Weights of a small transformer language model.
Size: 10 layers, width 640, MLP 1728 SwiGLU, vocabulary 16285, 68.9M parameters.
Training: a variant of Adam for these matrices, 955M tokens, 7283 steps.
MLP neurons of a small language model. Each row is named by its layer, matrix (gate and up: input weights) and neuron, and shows model dimensions 64-191. Each number is 500 + 40 x the weight over its row's rms, rounded and kept within 0 to 999. Numbers have three digits each. A neuron's up and down rows have the sign that makes its largest values positive.
Before each neuron's rows, "fires on" lists the tokens most often at its 100 highest values on Wikipedia text that the model never trained on.

fires on: " |", "\n", "et"
L4.gate935:429534547431585444453540509459503562535521444427505503527469558520502444531508415508558419510502520520525521584508517546637490496432505500512480560542466449473520540449555518507419454546454484467467447448518548526529537468521461468497533506484549499498545504490508451493494479424498438534494524491548539588553499432485534437487445530524508463494482467492526520527495508537484553505461
L4.up935:474513464460486530555488505577473472510487537447555459565491542526465538520509445481506472562490461511527445499517440508477507472494471521468463488511462580503518485462508449527491482539468530530568433468473519519469430491499525481485494460539502453468484431427484557500494459485510578503536451432471535505466529489416512544531532463483498496467463500510465497438483550513456501488444

fires on: " |", "-"
L4.gate596:461564552527461511483514530529531516572433544474527560479500608512477532562489513450505442454543533471550474576540569535441409500471497521489493509515481479485544561486569481422486443545474553456532509516526551538555493500580535537536489495572509496498427466577446525520506616502512509489486546458552525485492569496502507521549499536449541436531480474527585485523485541443502469499561
L4.up596:560548485514482522501498462509493526536498478451586575517469476476435485486535397538538494464492525512440456433494521426576443472478535489422428477464438491567470487490552478492537542522521489557465443490492500480443442464509492464516498488534495590485493527497397460510496490496540503524466471440442573464518559560415558530490504526533544530487464514560444473474490532444462499559477

fires on: " 3:", " 4:", " Hot", " 5:", " 2:"
L4.gate1624:466543570572555470560560549628599440567497453452526543471532538515432522469502434442432481516511585508491471499486445535467504477522471494519483478473540515517546445458552445492472512497564515531473478518529540433518550555441539569493573404496484477505532521503502531494508478501583514431557478485517479446528522444458462460430480561504470519469531491533587474487493531580469471476458
L4.up1624:496493522610441511486487557499465580548431509439524503456504506532441486517443461487496504514510482520513490433555464510453493558543457515508552501507516509464599427496534422570479526603478414493538419587529465367580504458509513527495479526518472529580473596464474460496522428451541465486463465554551580533485521487416505484475471533484455519403529554480492502530460433580432503553499

fires on: "\n", " History", " born"
L3.gate1633:483474431472528513548446498523453434580520508427493542535511484492522441425511481498574433487555519513495503495567543467465487529439473554472467453538485534504567472520551540486585490481524523499536524468529484533435519436456535537479494499502585454483536490469470480531453496524592443497532561479458431517498465459487468557435528506506521516439560518479490490394432458538442528567398
L3.up1633:562489433548479469539457505556530540414411484491547538434510464497455556498419454506522518496509490410497486472537522561431491505508534450516539511577537475455422514484477507428512500479620414552459560533532533538564467446574481506514499515496464497523512486514453489404549486484539445463467507478490559496477484520489486465478527541481547511473544479557497509522482511419515459417519

fires on: "\n", " ="
L4.gate322:498539500509527494527470507488509449549476554474485390471560556454483468471575384466534444455522476501457427488535538547530482523513491504498543552553524596558546473544537505450521541468498480457555470494490491486515467508513575524521493505558533445470509516447494473487536507562509571500538490477497473478497485522494496491563499477500393516574545509478530500447534470589471575415475
L4.up322:502437444505484511459452451593565520521503508492507558469492416510481504524495564545516486433420462508457512418468525474432468474469479474434520405491437493520506444517507545570486481490525538507518493527510537558475465457474533483486436535536493487484478515537508552505461535486506443498471428519442500473454441474513509494441504470442547437462518438484523507504427540453505401512503

fires on: "\n"
L4.gate1384:425477517464511496498510497478500541535532419483504504457516455506529491506499438559501509508515496493454496605530514477544416505518476548445484449511570461529550443483630447458518557526525471507462460494491534485505509436567503518448468439489489534468556377525559519511490499490514411516503538482562467484518507444438437486500481499509546497500496529517515520425476544527481525486527
L4.up1384:603511511527578451515560530541490502439479525413514440556534495526514539451534500505441444460454503496494491534599498452461459440508527497478524488522428460566542483539500464471577537518467551534485513444522482490545578498470516546459530495505482463442502441496532504542476470491508563467507489501496504512475520544487493496513517572495582562522524581496493522503527507553531520502477

fires on: " Al", " al", " El", " H", "ul"
L2.gate491:511467516528532484547520546511523461505474488479436481590525516489472495537525503485581496499463540531528488487455480494502498518518510515562448536553491551575519522556478557480540488441498528532468498523482496428515510458561482533457488486504512470488549550452516464508464478524455481497469473489551479486507562474497549480511571581498456491420578569480539462485509539479556534505517
L2.up491:554578575534515481483576578512454480583476487525549507517452492520521594471509487530520552499509426537521538496547547501518480537469472508466484501507539450532556537567483465492472526489430473502561462535459437462546503520540540481510531437475447440533456538506527438532432542505533506489519522464460534564512510494395482501617514578529443495532529531561528450503493495496496544474522

fires on: "a", " of", " Cas", " Na", " |"
L4.gate214:420509490498506547479500529524466589480511510477562471481414529548495413540523495500540484502543495482537524494441522475505521521571548498541477555539483503515560553484529547524474432481345472542542467499545511487512502493467521440545478465454600491500503489495497528574558538493477484496434491559570480519505541472519535596490474573447576607535482528465538452455456471524516444473512
L4.up214:499445499468449469518564457521469562512429567523599491518475527459493520570536453498506596531456462491512482485513530484462412456518526447530454484495448467442487516455487515498512539487465464499499431538487449460478429510542542481546445492457560459582467469488498464511478475467477549551432431516490428515513455535548557600516536545538510503452476459475470519497477460516463505509520

fires on: "\n"
L2.gate900:433520555542473503499534477538513493484495468511531513480551468483528487467546483508514495545493530430507469574500448460503451468495434478441472498511531468502589503494503418490484494477512533492533452505538474513470465497493501544413511535500510567490502420487462504503549482463572471501533564432497519513541578490565522524492539536538516585459555485509480555429429490493489488564497
L2.up900:397486531500447458505492547513501488536515472457486512533559509505497460467509487546527517514536517483566447601519439496465488451482462533524474510555480505509610475468526474540525458493611478420522452504534492541513496491456449582444477511513550536497486432464477479535463632469506481458531523500605480535487531482513485500495458474476498566465523505471512515475430520472520386492453

fires on: " well", " Mad", " able", " US"
L2.gate851:486494567494544492509523499413537455547505484479561471465452592481535471427448455503448486529540528422547538577499545471482497518481532496495528508435407542478501500499503503566563445489564541458435484428542565503491498516475457474552590541501523567464488520489482557462437530482515477498482560471549481491604518394432549554507522498526455497508457506495498477520472500585564482532432
L2.up851:474454532421514456526467434491431491515479532500470552523484475500462466510425555450429494471439410486577467535471528421419516530457487534464582486436478520487508455459529462489425481551551460412462531469498495471510453495487483547507511513499541528549559471502581489560422506553493508466483536476408528499555519526482489462500444485543440485544482479504458544534497522527528511488436

fires on: " 1", " 2", " 6", " 3", " (5", "|"
L3.gate110:472421553521574533521491516567468553416434501505532505512537487479489478453462447482544463487497532473471478509502498489559479513530549428455558564428496497489545538490469526396527474450500596523565556466515493553460530492465509497506481517530514460515554522589419554506501512428468448405605506522525483499536545538491521561396480537400492504462486483475491477430599514485478496525462
L3.up110:509484474501554532441473548557457468444446466546473516483486455480523517473489580604499444461528448486515443533523537499511538481481496441414540523511464507512451503553475517444555484444553587486454491468503422453508461507473514505488438575517475453520496564536456447472509501474489469481572461524492578514487565520513501531569576487532500531472506451526464492476492565507544490580498

fires on: "\n", " |"
L3.gate760:507537543499537478578504493515502405509466464498528430512510519516525455525529450527465510527560450548477494542509554576546386510468489538429519475489465473477511468589541450428539570504523558528530551500436457508494538465528518516491572477515399448448454466534566477490552529532518493540490492472504522529515500534515506484467521538586587551447514483487446546391447477518522591548417
L3.up760:493493530467531499466481542500431482501517453464478487519465464491510495477522528461503478512451535567462518524528484553585499418558493512478461502527520424511569529466532507455523514486490532521565501520436532581555566472522468504470507442472540526457494491471600511485541520413501498533540565514539434539503467487487443496480465417564461536450493591446560524433438459494502514505486

fires on: "\n"
L3.gate498:449548522568557497545518549514516459432515427464475477520541478457528532443452474610473558537517535485525489504538426503554545494436494475461484488516563485499523511514484485510483513425519529527561474504573459529572523517556519469506531513516534537496508417490551557499491581475570458548537484468579503474535583381501474492503460494447462516511501524541481518479518529521479512478532
L3.up498:546509544505496398531550472529455443500436523488424483475555387498530459505468528548549530592508478483480477487508464467535514421487548497477483481551577528507569461472528589460492542446532506484586474532485464520540516517503553494543508554477509567499510494479559497451465472445530463505525516528530477495481534442550512509506464436483456491550511489498486522488491509476493450521525

fires on: " |"
L3.gate859:488509546515519502460505590489495542530464452445446447488457437476498436494503463448458557496462517511484437567569557550513459435542538538539427521531526550481520456581508569464485513520523557530561538484465506558533498517530495433517492518489495465440502511477540477417514538489508486536481497546445537477553466439490497503480560460491495540454485511469540505516406564496509468520520
L3.up859:486537540429523491565496480519452467547442459461483471564532517489547483522566469526465477474526497486530478565522479607435457452430461453439504469509478571401472475531484535482452570533477541498480446419504499513470515492481545449451531447435506459510461433505496452508523543443543484534506541425564550533466452495449545499508537521451539491504456498448542575464548518463463482538463

fires on: "\n", "-", "it", "al"
L4.gate754:520532540481506513448462539508491437534356496428474487474529513507400489498518549537500543486521493484511439559490588518502463522478433405433448538496567536481495405613521508538462472512510492505472473439526525506473441530472463537506494485606539459544471556501437494505419514513502487566530519512448496462488589468486555489520472491501562538544478487545502560483468539517501484512483
L4.up754:509542495430471469508488569574522467497498549604489490522500498611413523480400552598445456466434512519545502436530437553568533435529513568490458519458553514446492537478572453492507462537442492490486513525504547503536506556518498535579406537515428458522501514526361499492544550491461564524440442570501501482475456589556494513512489494526431527513539484531489445540444486532484431478478

fires on: "=", "\n ", "ases", "\n"
L3.gate869:541492514536470477477532538511518515492472461469516471479438553459485506510453517460426539471465522496560512515490476510484504538490531502517506546429539456538373440502532461548475506490550547463425573525486458559493453546521603465506494520472514465509466521497563547499533516427529493497552505501536558555500490498487489445475485521528515500397503475503504436535533485474499556456490
L3.up869:452513473502478496502540539522490467515543584550434471536463565506524484499482450484459492527556542591465520493412453490532455441494542451462475530490501478561511471565503443486470522535487415475575508500501495434435456564450434450542551476489472550475560524454528535492524430496560525532420506506461540545489514518480533454557428484497485481443480473544491505479496511528531473583516

fires on: " the", " New", " The", " 3:"
L3.gate1690:582568444549562559494450510552475447427403523455541482439463508451523481462387462530459433454453460421494507460509575596590495465537442538515528540495562525522526555484589487509526575428566431545496583527519531547455508457504526525450524494519520453505430550489467564555479518540510438462529586463483524505463487473459513422518456472514488526470521503487493484460552599468483489561453
L3.up1690:456529470461497542517469512512492510535519504496475508533494504498516467478566407421483446486485529509507491496519538503456523475513555573524497551474409390475596505556450491442448549483473501601538439476560486443555520522439469541495517512498488521447530547490528475496481513504535477451543533535530433457565439462464503450521480496478465551463475480453503504448511478548505494572389

fires on: " 3:", " 4:", " 5:", " 2:"
L4.gate1349:456557510523492553503545506561498481486511486478510478475516551435467488449550483433453491583562526499433500550512495536504469495470408527553492524472467479525540506454489424482553470473537472535500529493557511511550540500479515504501544401420482502498450476556446482502496546382480517518515452585525461506518510492510471528420498482508528518514443556474513568444512469502515459546460
L4.up1349:529486568487477542530533488559533541499525451501505530427454508496508520442510541410433462496496488573476522558557492499449469502481483509587506507505460529485457493514538529479447449409522552454518496438477505506500547496532483488446360544476483409512498526510442432500471522490505513448480446550569488539541435485483455505488463537530538501444514508466513460577469506509532480555523

fires on: " |", " 0;", " Apps", " home"
L4.gate505:525522499465559512454434554536505464518532528433550509504530494436486474545559545415605528444466535507569528544438545488522545521493517546526522525504507437449521534482497559561510440537440506482485459457454487450517588519462465541494548475501506553522543555469482451502536470479437558451518491487514464489550483463463476528461512490470516565465449520454504507515515565455502536443510
L4.up505:529488501529583468449491476505438441550484527468501462493529499545483525499492508566507457575525516564531479474527494478501491502434534455565488518473439518471497434530471483549565480519540487515463513506409428525511414495532445516435465516528515435541509528585469552502548484492505531519497481478477571556552430472495577551532463469484525451500457521486426508497536515487523528509471

fires on: " 1", " No.", " 2", " place", " #"
L4.gate1296:553518513477489496500459541519566487527447504397466462443462544461446533411531513544402520503523555494496581541537556469496515528501495441475440547469560461576503497536447512527530467543496557518500468514481547509459503493462480525499481454496521521488541503603452484487458534488550510461582529499507493504427538493467537455462475511466468536480578509493510468492507502526497498543426
L4.up1296:529462530489494481536473467473503460507497491512527470532429498645441509470497558604506483553529467539469446464528543443484509509513486477468487526505510556538531437507430540475492504568463483440475443488489383405538458555470525459482498480450511545509465561512477503476509515513551451512499561518463506491466505437466528530487483509524432504546531469473424473516533482539561459525455

fires on: " P", " 3:", " p", " Jan", " Y", " mon"
L2.gate809:563453519483501490480480474496468450523479442442518499538500489501502528394446453529590558488507489495500512479459530542453526429515444436528510458494504448504468494486498547487446514488583552547574466456513524492517526516473507477467459469525521512502522495531489490512493516521538491472595511525511466567466485411519450469430592530472537454483454526543567496501500494485486530537476
L2.up809:480490592525521517471492566526522472477475529460528537413586530415521486427520449545534462443578500494498474480466505595489496517494511484453492566520450504531543496446450510445437479561502489499566490454515462479491569511539560526451555515541415461517437512467517478559461542551504490452480505518536476476492493452500545463570441486463528494474503483550481447425491530568555551528451